MLP neurons of a small language model. Each row is named by its layer, matrix (up: input weights) and neuron, and shows model dimensions 80-271. Each number is 500 + 50 x the weight over its row's rms, rounded and kept within 0 to 999. Numbers have three digits each.
After each neuron's rows, "fires on" lists the tokens most often at its 100 highest values on Wikipedia text that the model never trained on. A number after a token or word is its count.

L3.up177:514460560572507487559503474558489481410526513462622534507567479458486475505534548520464501526506464498431458525575503398485454512538590541590531413443548507478459498575537525500487412571545531518487402555568525388479425462503408518469522484539420540451493378523451446572507548531472464425488474560534573553501525545515565501486471588498559520555496552466471475573447494468499539586555531556505508499476546434383473438495467455440379418424516429443431460462429532568529602524446472536563520503459482500446524526519512587399491475535448540530474494501502610498467511487427502420
fires on: " of" 44, " in" 17, " at" 8, " for" 5, "au" 4

L3.up270:528520475423510452485511557537477472496533421458426480559393478418518560514466566486507450552476490560520618467529545548493469518573448482406460497535569506494482467509479504480528493479479494570463406496476589499426493455506505508597451455501565423596553480593532552561487507491509571613464498504578397547515562499489476507535425682577521523471438513542472396594459521525513489552616451398493472520553469541535503598511557528537424476478459528486470445513569493388420547515545458562458497530456461524530400454516473565503429446454485446462503470499475457546452499506527539549
fires on: "\"" 34, " (" 8, " singles" 4, " single" 4, "-b" 4

L3.up1098:559469454532523526560521364572433463441529519530514407537503458423576468472432457471504479542511506574506479513475487505488355486499461471588454592418395379542461517572579478549432581548543536566511522592431491465536565458483538419493490521550484495548543539612519553519531502519540561405526429522482525491472524434472572453487404569487652421488547495549519526562481524542431571503464408579532548500537543434457489499429538462529391506482590416506493503526475546583547530578510524464568513520550513508508583505471475494465520551455552576527460502543516533576472565492580451501
fires on: " of" 41, " data" 10, " Vit" 4

L7.up703:552523503492435487498473427579453604582519404516607557459511600507516523494485426491393464545424432510486464492453494536489525564599558498508445455425526485498519525567520550519488468501511509582518554430409559520524411402504507341543448519592444555517511502543501527499466477601582483502532520443543433443580466430545508458492524518539577488609504460554442524484445590475456590539469474430513553557482440538520461496443485468561424606513485451519503582477490460545533487378540423356549442529513470533486434526472511515498464516483511476513420467565417444541439526462500436481
fires on: " of" 18, "===" 11, "\n\n" 10, " (\"" 8, " /" 8, " " 6

L7.up355:489427474457494485376500494457549562547475552406575474452535469454448542394509564551538521429476460492531409462545489442466531449485492556495479527530533554591519462482505564511468540508520448503620503524496415508524458523490550526500400606492522519522432570536518477341485502554596488510443483458550503507481553446511503517530513608494500508534429474525518545474423499512573473531537524431568560521505443502473351451556540572516514503493458420509549488484494603463495450547471444521527462525448483471487529438523556439438527448508386467516519508568499559401514530484467492458
fires on: " " 31, "," 21, "–" 10, " −" 5, "′" 4

L3.up71:510567369470610546475489582517481546513551406521522469387500461507454486495524463468472483505486532528516532577425438559472416565601466495404581441408554460463610491458558469464534459398597510512541477491446528503487468481483488432550553539543516510489350502514507484388533525516564426478536534588523474461497406467537512497456453510506542591481377516541452518441452617576483429512490455434534527563473422489481472554565525449542411524512501506497539519535532496480477496541484464542498542471530442552553646486461445517487506451478503525430434530536510508522481489546502451546
fires on: " (" 33, "." 22, ";" 9, " |" 7, ".M" 4

L2.up97:538517463494416569442537466496446535507505579509430549398500451513505569599503549486504519548518514421451558546479506500501521512465474491558506443516521560469544494563520509385506555491428494536517501489462511491434534447538535542503517474559524489545557488494522526476419520564513453527493414492515535501477479410405508414526492534483465420501475528458481461418492597440494568582531473509487472491479555481498517467508498498519486465434493439564434503482484494536505413448536542494452587382550517528488448464420442486433432473547483436540500565554484466518484497512471601462
fires on: " of" 82, " first" 7

L2.up188:477492436448538474456496457466519527577501536507473530475497489500540449551587484510476476598465501523520415583455452509542517467498427497457459478441520501475476561582482562529523586482477406498572553543562477453508439427489622493548528418544525538496492431440536482471468545593507559464396507483535609614457439485465498457463465592549475495429499474492485535490497567470467525633435441486448496584381523418495492496564476451507450465462498447520419634463487555590556499474522508478503498537440506442479459544428433526517422576472479585558569572482481437433528617496526605440
fires on: " in" 69, "0" 14, " first" 4

L2.up648:611577399439610554520491430524472453466517480441428464487414539483539462502529556411499500500530509549540532451522486499486524436498530506575470472548581574452506470486565484500485458466517470493409540405456537459411469485600484499530500503385526506601510515553478583474546480438591394527427568510518495530535487511430431507476616569521507544579474547477433481409622522645401457574488529503551519524550403443510494599482528450541485500556551533440506520458510498543451496528509550514526603479530466524503505522549463547580476538428509492466536404484539489575401579470511506511
fires on: " (" 55, " example" 10

L2.up867:595463515533400548453536556478563546555484476495500466524490453513501480526527611436486510439456503450528523452495471461467481529402543563447442506480546559505506464463454470478507466475558503467473372483451494485439483542521490609456551524601525480541428495526573536400405512476453333432490453506564554399442492431546531568483479469562466499533481509510531530430540567515579567475513497505440466522513615464509543591589538563487466538491522470466499457562461505411527425440533452552473472525528479571515453484460560484545477486533479469454542681590492426448542444581478472506
fires on: " only" 33, " first" 28, " year" 5

L3.up209:513534441509473412440496576506524476533496548517528487435472575546478447476554501608398513546441491544571550548476536585515497445564435493492536522468606593420522483494536590527458573498580511462558597491508389471455473542424581449549557486570505503465509486531588512387457537481606508503517497467443532491474469494513443460492454572406531457418547455520489521507477510543524478483529499445614529502484455489397453494491541461437487506446489556526507490513496476502557501519557403509512577474460517429465571469501479511376511461441434525494533508485489472498491587392423515490
fires on: "–" 27, " of" 27, " the" 16, " |" 9, "-" 6, "-T" 5

L3.up242:603529439440484461530395464561501587562460512505455451429577554450539473451523547539557535442538479457451481485524491468449424495471509549587502465576512590521433443640498529521582467470476431478505570490503417481546534602473508443598501492501538593451517552540483425426505449548541449551511520561362433505446493495524506496487413489450464517400532493527420576468445485462526544527501480527499507495498483401491521518526474415549381504528481435505494506495534452560559469613575498498441385381525572517509546393530561490471545475511326490511482476458405433527577554481514482470
fires on: " " 46, "–" 10, " of" 10, " &" 4

L2.up1261:493524514549490517500478380527456513389498454531551517509416517478536458482506540486483569548427515515483443492463475495503487583434437515511553546502479482506496422464506511433436643490528448468471575408476519455498482532510448520537484429491480605559474493496512466449478510580405458488430498505526523565525460476490507550480448528521540466516574560546504448507522459596484494456575464511567499496588526459517397512477452502509504506466515451465483495455578608509540432518513466464484550551507444516530589499445422572518507460426560454465460517504491464562435522471512520486
fires on: " them" 24, " him" 8, " Agg" 6, " me" 6, " Republican" 6, " of" 6